{"n_layer": 10, "d_model": 256, "n_head": 2, "n_kv_head": 2, "head_dim": 128, "d_mlp": 512, "vocab_size": 8192, "activation": "swiglu", "norm": "rmsnorm", "norm_place": "pre", "norm_eps": 1e-06, "positions": "rope", "rope_base": 10000.0, "rope_fraction": 1.0, "qk_norm": false, "attn_scale": 0.0884, "bias": "none", "tie_embeddings": false, "parallel_block": false, "init": "trunc", "init_std_qkv": 0.0417, "init_std_o": 0.0518, "init_std_up": 0.0597, "init_std_down": 0.0597, "optimizer": "muon_variant", "lr": 0.0127, "beta1": 0.95, "weight_decay": 0.0, "lr_head": 0.0134, "grad_clip": 0.5, "warmup_steps": 200, "schedule": "wsd", "decay_fraction": 1.0, "decay_shape": "linear", "final_lr_fraction": 0.05, "batch_tokens": 131072, "seq_len": 1024, "doc_mask": false, "train_tokens": 574800000, "steps": 4386, "dataset": "wikipedia_en"}
MLP neurons of a small language model. Each row is named by its layer, matrix (gate and up: input weights; down: output weights) and neuron, and shows model dimensions 16-79. Each number is 128 + 24 x the weight over its row's rms, rounded and kept within 0 to 255. A neuron's up and down rows have the sign that makes its largest values positive.
After each neuron's rows, "fires on" lists the tokens most often at its 100 highest values on Wikipedia text that the model never trained on.

L5.gate170 [157 115 159  96 138 144 111 108 147 148 127 105 128 108 153 148 110 121 161 138 102 140 126  89 143 101 127 135 156 153 118  66 130 131 122 139 144 126 139 181 116 100 105 136 134 151 121 157 137 101 139 126 102 114  97 104  90 102 136 127 141 123 122 158]
L5.up170 [129 129  65 118 112 112 120  85 104 150 121 107 123 135  85 123 132 100 131 142 133 100 141 121 149 159 118 128 101 142 116 132 132 117 132 158 142 162 172 158  86 154  90 140 142 151 118 152 136  40 127 146 159  91 126 116 122 144 133 116 120 146 160 146]
L5.down170 [150 108 124 127 130 161  91 131  88 142 131 127  79 144 186 141 123 121 135  88 141  97 112 126 126 127 135 152 123 111 139  95 103 123 167 108 128 130 123 119 118 113 128 110 134  97 180 154 152 118 151 134 159 157 140 153 125 114 160 149 172 121 121 143]
fires on: "–", " of", " for", " on", "ys", ","

L2.gate192 [143 149 127 138  88 126 165  85 170 139 112 121 149  96 137 166 142 158 104  91 153 110 103 138 103 156  99  98 144 115 111  86 139 122 134 136 154 157 150 152 116 151 147 115 112  88 131 135 105 138 139 103  73  96 143 127 113 170 104 142 121 121 125 146]
L2.up192 [106 152 158 157 106 149 130 156  83 140 131  99 116 108 165 165  98  91 119  59 132 135 101 157 105 100 105 111 163 100 124 143 108 140 151 137 156 142 107 144 133 140 121 150 120 118 127 148 113 103 116  91  99 105 120 128 121 190 139 142 163 157 104 141]
L2.down192 [133 154 148 132 137 143  98 177  97 129 167  96  86  81 136 131 108 100 121  79 138 148 123 143 142  86 124 139 155 100 143 151 101 159 152 126 150 100 100 149 144 103 107 147 130 141 100 125 101 114 148 109 121 129  99 126 156 168 172 144 159 182 118 109]
fires on: "t", "s", " of"

L2.gate328 [ 68  87 102 120  94 151  96 171 123 135 125 168  82 164 116 163 126 123 122 123 166 106 139 135 122 109 117  99 115 176 102 166 165 124 143 119 150 135 137  83 120 131  85 110 103  74 141 144 159 163 193 136 131 134 144 156 130 146 143 108  86 132 142 111]
L2.up328 [120 114 135 158 118 134 138 125 127 137 134 128 144 128 132 122 158 126 135  77 102 154 143 157 134 123 162 135 141  78 143 171 115 133 126 141 157 130 116 154  98 115  99 112 110 121 131 171 158 130 134 104  95  82 123 141 119 192 135 146 101 134 105 145]
L2.down328 [116 119 131  88 121 137 162 163 152 112 158 115 134 116 113 151  89 123 145 153  99 172 121  75  87 116 156 132 153 115 134 112 156 120 111 169 134 158  72 129 180 115  74 100 116 129 137 137 160 131 115 142 135 100 130 135 124 105 155 100 137 146 114 108]
fires on: " of", " with", " against", "."

L3.gate407 [104 119 152 124 136 126 136 133 133 129 130 107 150 128 102 169 135 185 142  89 156 133 106 136 101 149 138 124  97 158 137 109  88 126 115 127 149 171 164 176 114 115 143 136  97  98 122 142 147  80  92 119 129 102 148 161 123 105 127 127  96 119  88 166]
L3.up407 [118 112 121 113 178 113 145  70  99 121  90 152 115  95 162 117  98 119 116 134 104 129 155 167 134 169 151 153 144 150 106 105  95 130 113 176 125 126 150 156 149 126 142 131 136 165 132 138 113 117 134 120  89 122 151 119 118  71 130 142 175  60 114 113]
L3.down407 [116 143  84  85 114 131 111 107 171 115 160 139  84 142 131 104 120 126  95 158 152 151  99 122 167 106 124 155 167 104  93 117 141 140 154 170 150 169  93 115 107 144 127 108  91 109 121 214 108 128 121 145 137 140 101 137 136 117 105 117 108 136 189 119]
fires on: " for", ",", " 15", "ore", ":", " in"

L5.gate204 [ 94 154 107 167  97 143 117 144 148 121  99 118 137 126  81 129 134 128 100 151 190 155 145  87 146 148 105 168 151 120 156  94 118 168 185  84 105 141 118 171 120 149 138 112 130 114  76 160 128 147 160 107 120 108 141 100 135 112 127 140 117 118 140 159]
L5.up204 [149 119 135 102 136 110 125 107 136 166  91 107 121  86 131 116  91 121 144 138 163 132 130 145 115 126  96 121 138 101 133 113 132 107 139 148 132  99 143 147 124  83 123 127 122 115  64 123 114 119 103 134 125 126  91 133 102 113 115  58 150 116 137  99]
L5.down204 [136 125 116 129 104 147 130 129 120 131 126 118 156  65 118 124 160 160 156 132 145 144 168 109 120  70 117 115 125 115 116 152 148 126 133 158 108 115 165 129 154 119 161 136 135 139  98 171 130 140  79  81 190 158  90 164 131  99 145 147 105 123 137 121]
fires on: ","

L2.gate431 [130 125 110 174 114 119 100  85 134 152 129  91 122  69 151 101 128 116 107 122 104 135 168 127 131 115 114 136 123 123 146 117 105 109 115 134 118 110 131 123 108 110 116 121 128 119 146 140  93 141 137 163 107  91 148 104 156  50 119 167 138 132 162 173]
L2.up431 [110 117 120 125 127 115 140 109 139 135 126  89 107  87 205 129 118 152 105 140 143 106 119 144 133 141 129 102  96 104 101 129 101  95  88 114 107  87 124 125 157 128 128 123 114 104 124 108 112 142 148  92 107 132 185 137  98 141 124 133 127 121 171 134]
L2.down431 [109 153  99 154 115 121  95 124 158 123 151  80 167  97 135 104 112 116 104 129 109 162 182 134 121 148  96 144 153 153 127 139  86  84 116 105 121 128 114 115 101 116  96 116 164  88 172 122  93  97 125 148 101 119 122 113 179 117 115 201 135 163 182 161]
fires on: ",", "r"

L3.gate122 [127 124 144 122  99  70  97 175 106 113  99 115 113 101 150 143 136 128 108 141 166 152 131 151 112 127 161 144 143 167 117  67  91 125 117 138 179 100 175 134 100 112 137 122 112 116 151 134 178 161 122 116 153 102 115 117 131 108 125 131 120 128  89 146]
L3.up122 [151 128 143 110 120 144 123 162 115  96 125 147  68  93 166 129 144 106 107 151 127 136 146 173 132 152 125 132 132 163 105 106  96 139  93 112 164 127 146 149 106 104 116 128 107  94 140 173 171 102 116 163 159 130 163 106 107 134 123 130 105 126 100 139]
L3.down122 [145 103 132 116 109 184 148 115 127  86 130 146  83 123 134 118 152  86 132 117 144 144 181 153 146 170 157 118 119 129  90 110 132 151  95  99 119 170 132 145 112 123 107 132  87 100 148 135 151 128 130 140 151 136 136 102 134 163  94 135 116 139 140  93]
fires on: ":", " of", " The", " and", " on", " the"

L2.gate55 [ 94 120 123 149 156 157 114 179 160 107 147 122 157 175 126 128 123 146 114 124 163 143 148 107 136 108 141 160 155 141 173 136 132 139 149 120 122  98 140 120 154  99 116 146 136 149 102 130 150 139 108 156 119 123 163 155 137 125 176  97 131  99 143 114]
L2.up55 [121 144  92 125  96 123 113 149 114 114 140 128 138 120 108 135 118 124  72 140 112 123  94 120 147 101 108 137 162 136 125 157 135 145 164 101 133 150 121 155 147 159 131 170 145 134 145 128 136 102 105 111  86 121  78 121 162 144 138 145 100 128 142 155]
L2.down55 [118 129  99 104  91 135 104 136  83 101 136  99 135 145  85 151  98 133 120 179 117 118 100 109 101 118 127 106 156 127 126  97 130 131 121  94 122 136 134 194 115 130 118 147  91 138 150 128 123 121 125 105 114 144 127 147 129 117 139 148 128 133 115 106]
fires on: ",", "—", " –"

L2.gate196 [153 143 119 132 145 115 145  94 126 128 136  92 115 135  81  94 135 133 129 126 111 142 114 140 148 117 124 164 104 118 154  95 133 150 117 131 134 159 156 176 133 146 146 154 121  97 108  82 132 132 193 103 179 112 175 156 142 152 115  93  59 142 173 145]
L2.up196 [123 123 141 109  90 152 137 118 164  97 166 172 123 145 114 120 117 112 184 158 142 113 117 123  89 130 170 127 112 131 137 138 152 131 138 166 111 131  97 135 140 112 135 164 100  76 120 112  89 138 142 156 126 188  96  89 121 154 123 117 147 154 182 174]
L2.down196 [ 94 111 149 103  78 115 122 142 139 106 123 160 141 139  97 140 144 149 160 149 136 100 123 129  98 139 172 127 131 144 124 147 139 107 144 164 123 133  80 122 134  94 124 150 105  75 136 144 129 112 107 162  91 199  81 115 132 166 135 143 167 142 154 160]
fires on: "y", "l", "=", "ing"

L3.gate474 [162 166 153 138 106 167 161 134 162 154 152 104 119 141 119 149 108  52  97  90 105 123 118 186 162 126 118 121 131 107 136 136 110 147 115 114 137 128 125  95 126 146 126 141 137 155 145 122  72 168 145 116 138 170 113 130 140  89 122 149 132 119 167 146]
L3.up474 [117 159 129  84  61 142 154 129 128 165 122 137 137 138 113 114 160 121 125  96 170 129 136 156 112  90 106  65 134 105 118 161 164 127 135 127 146  88  99  99 134 136 125 120 137 120 107  94 148 126 144 120 127  80 175 123 115 162 154 135 150 133 123 138]
L3.down474 [165 160 133 111  94 154 180  98 159 157 159 136 135 111  97  92 102 103 154 113 153 122 150 142 152 142 108  99 148 125 137 111 163 124 151  99 150 145 135 117 154 139 155 160 157 133 126 133 155 109 142 154 100 152 124  95 141 118 140 106 142 132 141  77]
fires on: "\n", "ing", "omp", "ort", "s"

L5.gate226 [175  91 100  78 137 132 171 153 121 115 130 127 119 151 144 118 115 144 150 163 127 116 141 153 149  92 119  80 149 128 131  87 149 116 108 119 100 141 136 128  98 118  69 141 142 114 136  87 130 138 155 153 147 144 129 143 166 146  96 122 104 119 101 121]
L5.up226 [128 124 133  87 136  96 119 107 101 104 132 124  72 124  72 130 118 112 132  93 113 115 192 148 105 148 105 116 151 139  90 130 130 118 127 102 132 113 109  89 102 116 135 109 137 119 126 112 186 116 119 127 132 146 129 155 115 113 108 135  94 144 133 126]
L5.down226 [ 95 125 146 143 115 163  97  93  92  75 134 111 119 148 140 138 106  93 145 153 150 130 125 128 192 120 111  88 138 119 157 125 127 111  92 115 148 107 133  75 150  97  83 128 117 151 103 128 133 127 140 130 130 103 114 156 145 120 148 154 118 107 125 122]
fires on: " at", " to", " by", " during"

L5.gate304 [102 139 132 139 152 138  86 123 104 117  98 173 121 119 137 127 138  99 118 154 157  84 127 162  81  98 132 150 148 119 154 130 152 147 181 175 110 124 115 153 122 120 139 122 114  96 120 117 133 131 136 184  96 127 122  91 125  94 123 120 103 110  91 109]
L5.up304 [ 98  74 104 118  93 151 118 140 131 123 139 161 149 123 135 151 134 160 149 126  85 104 121  81 109 152 123 120 151 124  94 177 202 111 133 172 135 122  92 101 145  80 140 161 155 139 105 157 121  89 120 129 128 149  99  87 126 118 145 135 114 139 141  96]
L5.down304 [115 109 156  81 152 131  92 125 132 117 155 139 106 140 104  84 112 110 121 148 128 163 110 142 152 127 118 107 124 104 172 125 153 125  88  70 160 154 143 133 168 139  79 110 109 120 143 116 110 115 131  90 137 128  93 180 164 105 120 165 143 107 107 152]
fires on: " by", " for", "gh", " to", ":"

L5.gate333 [174 114 109 125 110 149 110 121 131 149 150  93 145  78 131 156 106 160  98 121 113 124 138  76 161  83 134 139 137 170 151 163 139 157 117 117  82 114 112 136  96 141 119 139 135 161 138  86 192 147 152 103 154 107 143 138 124 151 135 117 103 125 140 144]
L5.up333 [138 141 112 118  73 120 145 140 155 146 158 103 104 171 101 109 104  73 117 104 128 139 101  94 193 152 136 133 125 129 120 166 107 109 152  93 121 128 133 124 132 128 106  93 158 118  94 165 154 137 147 113 150  76 113 115 166  82 139 117 127 134 130 141]
L5.down333 [145 183 110 107 134 124 149 108 138 109 107 130 132 143 139 143  74 158 114 111 137 154 146  98 167  96  99 127 159 100 129 183 108 142 112 106 121 118 120 111 144 113 135 146 114 153 126 132 174 109 170 102  89 108 139 149 113  81 150 125 118 127 109 115]
fires on: ","

L2.gate53 [106 114 144 142 108 123 160 126 127 146 142 128 123 159 150 139  87 152 156 107 124 174 103  98 103 155  96 144 121 177 142 145 104 106 143 128 130 108 137 156 123  99 115 123 147 152 161 105 156 189 191  79 106 142 161 130 126 132 106 147 131 101 121 141]
L2.up53 [141 149 126 152 134 121 173 140 102 136 101 119 144 130  79 141 108 128 134 112 128 110 115 116 131 116 122 154 152 107 157 110 127 129 131 135 140 101 124 124 161 103 142 136  74 118 150 123 144  98 139 109 146 128 114 140  90 140 186 126 120  93 109 184]
L2.down53 [133 170 125 138 171 125 135 144 130 121  84 129 120 124  66 124 165 136 127 156 144 111 116 137 139 109 156 112 135  81 117 128 112 125 139 143 148 134 130 142 144 134 115 123  68 134 110 136 107  78 105 172 145 109  87 135 136 126 155  93 106 135 152 121]
fires on: "d", "t", "z", "s", "f", "tt"

L2.gate474 [119 150 107 121 142 133 127 118 129 141 177 103 137 144 130 136 172 144 146 124 141 142 146 153 119 113 137 126 134 122 126 121 125 141 103 146 143 121 123 144 150 146 120 142 102 122 135  91  85 130 155 160 137 128 128 151 163 152 148 167  91 165 131 141]
L2.up474 [137 122 134 161 157 186  82 118  85 135 140 115 150 116 101  61 119 145 114 152 136 101  95 150 131 104 120 122 138 165 146 112 160  82 131 143 138 138 108 155 168 118  86 139 168 103  95 164 144 116 131 135 123 156 126 109 116 109 114 131 173 125 152 122]
L2.down474 [123 112 155  81 103 120 142 113 150 113 139 122 138 125 144 148 106 117 143 110 128 126 131  89 107 113 138 176 156 117 108 170 135 119 108 128 125 136 110  91 109 122 133 107 150 145 126 116 104 122 141 135 126  89 115 137 104 155 117  91 135 134  97 109]
fires on: " -", " to", "ed", " where", " of"

L5.gate281 [122 138 140 101 184 134  98 124 156 105 117 120 175  94 109 114  72 120  79 163 130 115 151 149 133 149 154 140 116  73 137 130 168 107 123 101 150 126  85 110 151 132 121 128 134  96 118 119 112  81 143 130 135 108 112 114 109  91 120 168 154 121 121 114]
L5.up281 [137 122 131 107 148 119  87 103 155 128 133 108 121 119 113 135 136  72 163 140 135 141 125 164 141 112 112 119 122 145 154 103 113 135 155 108 104 122 130 111 131 115 103 127 135  87 132 145 100 112 120  87 174 113  98 111  75 134 160 128 132  93 120  78]
L5.down281 [105 114 140 140 181 146  95 118 124 118 108 112 194  92 145 151 119 157 123 128 173 149 126 144 114 116 133 119 107 135 142 137  91 137 146 135 122 110 145 121 118 106 109 154 120 154 137  93 137 133 115 101 150 107 158 146 169  84 102 117 148  93 138 142]
fires on: ",", " |", " Air"

L2.gate16 [150 128 142  99 115  77 122 123 123 112 138 121 118 147 113 123  96 120  95 145  71  97  91 120 156 124 148 147 124 133 146 162 193 154 152 145  65 137 157 132 117 150  87  97 151 127 146 129 135 169 111 149 114 126 106  96 125 114 100 101 171 137 106 120]
L2.up16 [105  82 103 119 100 177 127 146 142 136 112 198  97 125 112 125 154 157 138 127  98 106  77 129 160 126 103 107 152 139 123 123 131 149 133 118 146 141 135 125 118 135 148 133 140 133  96 184 104 130  98 111 120 131 116 111 149 156 108 150 154 120 108 166]
L2.down16 [102 107 106 110 102 145 102 122 111 100 132 108 118 125 113  69 125 141 133 141 126 155 170 143 118 119 151 168 117 161 107 158  65 120 122 112 150 131 116 150 128 109 109 109 150 108 134 127 102 123 134 109 119 165 136 146 165 130 135 109 134 157 137 108]
fires on: "re", "the", "ine", "and", "uc", "ill"

L3.gate260 [163 140 116 116 129  89 150 112 158 143 151  91 107 126 131 147 177 169 111 114 134 131 113 127 150 131  84 102 160 136 171 106 180 144 134 116 127 135 108 120 129 130 125 146 124 149 147 106 147 122 122 133 117 116 145 140 145 133 150 147 134  76 146 135]
L3.up260 [145 149 156 120  91 136  94 103  77 123 100 107 131  85  76 111 124 157 146 137 160 138 111 143 103 146 146 157 101 130 121 154 161 101 119 110  96 134 151 126 124 129 128 137 105 159 112  76 158 132  97 109 172 112 147 161 168 132 156 143 147 151 127 138]
L3.down260 [149 106 158 133 133 150 104 125  85 139 109 195 142  91 112 104  92 149 136 123 101 142 104 115 117 174 155 126 109 104 125 172  95 108 157 134 142 146 137 120 146 163 126 107 135 120 107 105 161 139 126 151 161 124 143 136 123 119 128 114 168 172 163  96]
fires on: ")", "-", "y", "m", "s", "ys"

L2.gate17 [115  95 155 153 137 150 108 154 133 166 156 109 174 159 145  98 132 134  94 133 113 132  99 128 163 118 139 143 115 115 127 112 120 138 157 122 142 136  98 140 165 124 143 128 139 158 108 134 185 180  96 125 142 131 120 111 106 117 170 147 171 128 111 133]
L2.up17 [ 71  78  97 143  90 161  95 111 101 110 100 150 143 150 115 122 161 123  87  83  98 177 102 146  70 116 111 132 106 135 173 149 102 120 120 109 100  91 155 121 121 116 122 118 159 146 119 129 152 137 164 150 115 124  63 130 118 116 125 145 139 116 175  94]
L2.down17 [120 145  96 101 101 120 162 144 146 127 120 147  88  91 140 122 131  83 158 134 132 116 150 128 150 106 132  89 168 122 114 108 126 100 114 131 106 155 131 131 136 143 107 165 150 122 129 109  67 128 152 109 114 133 137 125 129 140  71  85 107 111 167 130]
fires on: "-", "−", "es"

L5.gate139 [178  94  87  91 138 127 123  98 141 148 182 113 132 112 141 152 162 142 143 101 153 112 112 140 119 112 134 180 169  78  69  95 118 157 112 123 140  89 159 158 152 138 124 114 102 124 108  72 124 120  89 126 124 138 120 112 154  90 127 109 140 153 110 116]
L5.up139 [130  68 112  80 114 179  65  79 140 196 165 144 120 114 105 150 190 145 151 125 146 144 118 116 113 123 124 173 103  86 106  87 160 137 102 137 126  83 114 154 110 157 161 147 129 142 118 132 129 150 102 137 120 123 132  81 142 136 159 119 128 126 150 109]
L5.down139 [134 101 109 117 125  83 126 101 141 156 156 122  84  90 156 138 165 185 129 123 146 157  47 129 114 125 170  74 156 129 123 146 127 122 160 121  89  77 136 168 143 122 123 140 111 112  93 131 120 110 109  89 181 107 164 139 128 119 144 108 154 105 106 112]
fires on: "I", " I", " you", " it", "at"

L2.gate465 [157 145 109  81  87  99 136 100 139 133 128 113 123 132 143 147 117 171 151 131 126 114 160 110 143  78 106 117 120 106  86 131 160 191 116 135 117 147 122 172 151  73 137 138 156 109 112  91 123 132 138 150 109 132 135 125 134 147  94  89 113 108  91 148]
L2.up465 [121 128 164 124 191 145 109 101  96 124 100  78 151 147 129 135 153 161 129 126 103 190  86  88 126 127 127 124 184 130 164 125 156 116 111 160 122 125 134 135 134 103 115 176  92 155 141 162  98 141 127  88 157 135 109 139 147 146 112 107 151 126  99  89]
L2.down465 [133  83 173 147 153 127 128 103  67 120 123  95  80 125 127 123 143 119 105 128 109 159 118  93 186 157 169  88 183 138 152  91  92 104 118 146 134  99 112 141 132 101 115 164 111 119 137 181 173 183 121 137 147 137 128  76 165 140 108 135 177 140 123 114]
fires on: ".", ",", "f", "un"

L3.gate322 [136 125 116 150 110 138  97 129 152 122 168 133 113 187 157 120 137 138 154 105 125  91  94 171 143 148 118  83 109 126  55 149 149 140 107 105 185 166  88 117 135 146 113 111 102 101  80 133 113 122 141 155 160 104 123 129 150 164 137 126 115 119  92 168]
L3.up322 [137 146 115 135 117 171 152 153 127 137 160 154 153  75 120  80 119 102 121 166 105 130 117  88 143 144 123  58 141  95 138 126 156 119 117 134 151 174 164 145 134 145  91 104  93  87 119 137 161 117 110  90 149 172 126  83 145 126 144 126 148 137 103 136]
L3.down322 [115  93 133  94 109 115 182  98  95 166 119 138 115 107 112 169 154 103 112 110 106 132 125  91 154  92 124 142 182 120 141  94 152  89 110 153  86  72 163 145  98 151 156 125 147 151 132 107 118 138  90 122 130 125 104 134 101 105 143 129 120 166 138 119]
fires on: "-", " of", " Building", "ib", " to", " demonstr"

L5.gate445 [194 134 121 114 142 104  91 156 138 127 160 157 154 124 151 130 102 149 101 141 149  53 126  66 113  90 105 137 147  95  90 129 145  99 160 133 140 197 137 119 124 103 102 127 151 106 119  95 137 122 101 162 128 141 159 142 126 147 117  97 167 132 107 110]
L5.up445 [136 142 120 133 156 176  99  79 132  84 120 154 189 118 127 137 116 112 123 117 142 167 120 119 112 167 112 133 113 135 131 129 145 108 137 145 152 153 145 142 135 106 148 112 132 132  89  85 148 151 142 188 142 155 132 165 111 115  99 112 144 124 157  85]
L5.down445 [129 169 132 172 127 137  97 164  88 156 129  95  96 116 135 100 106 115 122 112 160 101 115 160 155  85 127 145 146 155 116  93 148 141 196 146 125 112 151 151 135 129 152 147 121 116 130 128 118 133 103 138 143 153 144 159 108 148  80 173 115 138 182 134]
fires on: "-", " th", " a", " some", "da", "ti"

L5.gate331 [167 160 129 108 110 141 179 140 158 151 141  81 169 144 138 142 126 156 113 148 164 145 108  97 126 130 114 122 147 113 119 184 107  98  90 122 116 146 137 117 113 116 131 103 107 159 138 129 152 155 169  88 113 106 155 108 128 112 186 110 105 129 145 125]
L5.up331 [123 147  80 128 119 119 143 129 139 122 171  78 107 105 115 108 110 140 114 145  85 118 125  94 155 114 166  70 138 129 125 164 140  98 152 126 124 126 123 158 133 154 116 145 100 128 134 165  95 136 184  68 145 105 147 115 156 110 130 152 149  98  92 152]
L5.down331 [129 180 115 123 107 132 150 111  74  84 114 132 141 125 138 138  80 112 133 136 111 122 148  98 141 175  84 116 145 153 133 130 142 107 131 133 104 122 112 143 141 124 142 111  78 154 164 170 115 132 109  72 122 130 116 143 105 102 142 132 107 116 135 130]
fires on: ","

L2.gate316 [136 149 112 139 146 112 147  92 108 112 116 153 100 150 103 163 137 135 116 114  87 159 120 157 148 116 133  93 105 122 111 122 136 156 120  91 120  69 141 139  98 139 111 170 109 133 161 146 110 142 117 118 125 104 124 153 149 152 104 111 103 145 124 123]
L2.up316 [155 146 138 157 137 140 127  92  87  74 117 148 152 155 120 114 110 145 131 143  81  82 117 134 138 117 129 107  98 137  93 114 155 130 109 130 144 110 150 138 123 132 138 104 152 161 164 112 132 116 136 120 152 115  61 154 113 115 170 180  71 147 115 138]
L2.down316 [138 103 146 143 122 143 118 145 135 120 136 102 166 125 154 103 107 166 142 114 165  93 156 105 126 157  91 147 137 136 163 147 112  99 145 169 124 163 129 123 143 137 160 120 143 151  92 105 131 116 160 121 154 143 112 134 103 106 157 167 130 110 104 106]
fires on: "s", "-", "R", "ies"

L5.gate297 [108 128 137 114 124 152 100 120  95 176 161 118 150  99  91 122 126 164 137 114 129 121 134 135 145 115 154  62 133 140 140 177 137 122 117 117  99 141 113 114  99 137 139 106 119 104 148 123  97 119 144  92 150 174 127 180 113 141 147 100 135 127 119 147]
L5.up297 [141 187  72 120 105 127 137 136 108 134 179  99 158 121 147 143 145 137 154 140 135 119 127 133 156 112 153  85 112 161 139 178 105 138  98 137 117 151 163 117 130 142 108 127  97 154 169 131 157  97 103 105 154 127 141 140 116 112 142 112 145 131 165 167]
L5.down297 [103 131 134 130 135 146 154 117 120 117 100 125 100 137 136 127 133 109 120 113 132 138 129 115 122 100 140 155 115 114  65 118 125 166 139 132 130  86  92 141 105 127 111 153 102 131 154 115 141 152 173 112 120 132 108 125 142 152 146 148 126 135 126  92]
fires on: " of", ",", "ub", "f"

L2.gate48 [122 114 137 141 115 117 122 107 175 126 154 140  95 160 142 175 127 152 114 116 112 100 101 158 109 153 156 120 151 110 109  77 120 133 104 138  91 162 110  95 101 159 128 108 101 171 168  84  90 140 121 140 126 125 168 164 149 121  99 118 116 131 116 117]
L2.up48 [119 160 153 100 103 155 148 115 105 104 120 130 190 115 128 117 137 137 136 136 196 112 116 137 137 138 125  83 115 117 139 174 199 163 140 126 165 162 121 162  96 135  90 101 125 159 111 172 102 132  91 157 152 157 149 152 132 132 125 132 154 144  71 155]
L2.down48 [108  87 161 146 130 120 146 133  92 137 123 145 156 105 131  95 157 102 137 152 148 151 151 126 153 122 103  84 132 117 121 152 182 175 145 138 144  95 138 147 130  95  94 153 124  97 109 135 132 152 142 121 122 130 100 130 111 131 116 142 134 107 131 174]
fires on: "-", "s", "t", " of", " from", " lower"

L3.gate58 [ 84 111 124  79 128 126 144 132 128 110 130 110 111 148 135 150 165 157  89 150 161  86 142 113 146 126  91 135 134 130 128 130 124 130 119 136 128 123 151  73 138 163 151  78  85 129 104 130 109 105 112 102 113 108 137 140 141 131 154 132  84 138 122 124]
L3.up58 [120 143 107 136 137 106 104 146 116 118 147 115 122 122 158 137 116  95 135 162 125  91  98  85 167 112  98 102 123 130 121 160 132 135 138 126  92 151 129 165 129  99 119 102 154  69 143 169 134 123 112 130 115 134 138 119 142 125 130 107 135 121 136 134]
L3.down58 [131 155  57  97 140 127 143 145 129  81 106 134 131 124  97 143 127 133  98 124 136 110 121 127 118 119  87 132 162 140 121 141  95 130 119 145 139 138 100  99 154 147 147  99  83 132 117 137  98  90 138  96  68 140 142  96 146 112 129 128  96 135 123 123]
fires on: ",", ":"

L3.gate472 [141 123 128 110  88 132 104 165 139 144 145 134 139 173  83 145 166 137  94 147 162 100 135  80 114 149 146 156 150  40 113 152 167 135 139  78 129 137 115 111 162  93 154 133 110 128  84 119 116 148 156 107 122 120  85 114 135 133 113 133 160 176 140  77]
L3.up472 [147  96 152  87 166 129 147  78 120 145 127 161 124 105 131 138 158 150 138 128 132 193 129  96 174 147 142 109 152  97 116 113 123 136 137 114  99 104 103 151 114  67 115 165 141 116 138 158 106 135 117 147 137 113 113 118 110 161 142 177 136 144 122 108]
L3.down472 [150 108 137 142 162 136 128  75 128 118 101 139 133 109 166 128  82 129 144 115 127 167 100 144 134  92 130  66 129 174 162 118 118 126 121 135  87  86 143 128 101 104 126 140 133 137 140 136 105 104 119 131 128 134 131  97 126 105 159 137  98 127 145 142]
fires on: " and", ","

L3.gate332 [112 137 164 111  96 126 135 166 112 155 164 100 143 180 148 111 143 130 122 133  95 124 133 186 119 145 114 116 108 143 139 114 160  94 101 144 143 157 139 148 121 131 107 142 130 128  94 144 127 132 135 107 125  82 120 144 123 106 129 137 124 136 103  99]
L3.up332 [139 113  93 154 149 126 127 129 113 112 159 110 133 141 125  89 122 144  83 152 128  94 171 138  85 122 115 117 160 118 107 131 130 115 120 148 168 104 114 120  74 163 118 109 135 133  77 141 131 110 126  83  97 147 131 127 100 149 134 126 162 126  91 156]
L3.down332 [106 161 149  75 129 133 130 123 142 124  96 153 134 103 113 154 159 116 135  86 141 134 110 164 137 124 108 140  86  95 139 126 110 124 148 110 151 129 108 131 141  92 120 135 186 138 167  87 105 112 134 130 120 137 130 137 139 106 162 147 116 115 141 117]
fires on: "\n\n", "ti", ";", " of", "|", " both"

L3.gate413 [102 182 109 110 123  94 143 127 144 129 114  66  92 126 119 147 108 128  92 100 153 103 136 140 129 119 146 106 142 181 137 136 180 128 143 145 121 140  94  79 102 117 131 111 110 123 133 130 132 142 146  91  95 132 143 153 120  97 163 114 121 135 124 130]
L3.up413 [134 110 147 143 120 103 131 123 158 170 136 106 144 183 110 113  90 133  97 116 134  97 110 110 129 127 106 147 147 140 113 139 128 168 147 163 152 162 122 113 163 102  87 124 154 162  95  73 159  94 128  97 126 143 104 138 142 120 117  91 124 145 129 167]
L3.down413 [136 146 119 118 139 100 149 101 145 111 128 101 112 117 127 137 100 147  82 122 145 104 148 141 132 148 150 123 105 164 130 150 167 120 136 113 108 105  81 100 105 101 155 166  84 131 144 165 139 130 145  97 141 132 126 138 110 119 145 141 113  95 128 122]
fires on: ","

L2.gate228 [147 132  73 132 165 108 145  98 140 114 146 113 181 132 141 129 151 140 121 136 148 129 143 112 143 111  94 149 154 150 182 180 112 115 101 111  99 129 145 162 141 154 139 145 117 172 118 139 115 107 135 137 119 115 163 127 173  87 148 138 107  94 130 138]
L2.up228 [140 117 110 165 135 139 123  93 114 108 111 152 143 101 163 131 142 139 153 120 135  93 110 199 134 121  90 102  86 109  71  64 132 120  76 142 121  91 121 113 120 155 167  93 155 113 137 135 103 101 127 126 119 133 187 118  87 150 107 149 150 130 119 118]
L2.down228 [123 141 124 130  87 156  90 143 144 147 118 164 123  65 127 131 144 103 128 136 109 130  84 190 169 128 111  94 106 108 123  71 135 109 150 115 123 148 159 116 128 170 119 108 144  86 114 115 109 129 118 139 175 132 126 109 132 129 121 116 125 155 107 103]
fires on: ",", " February"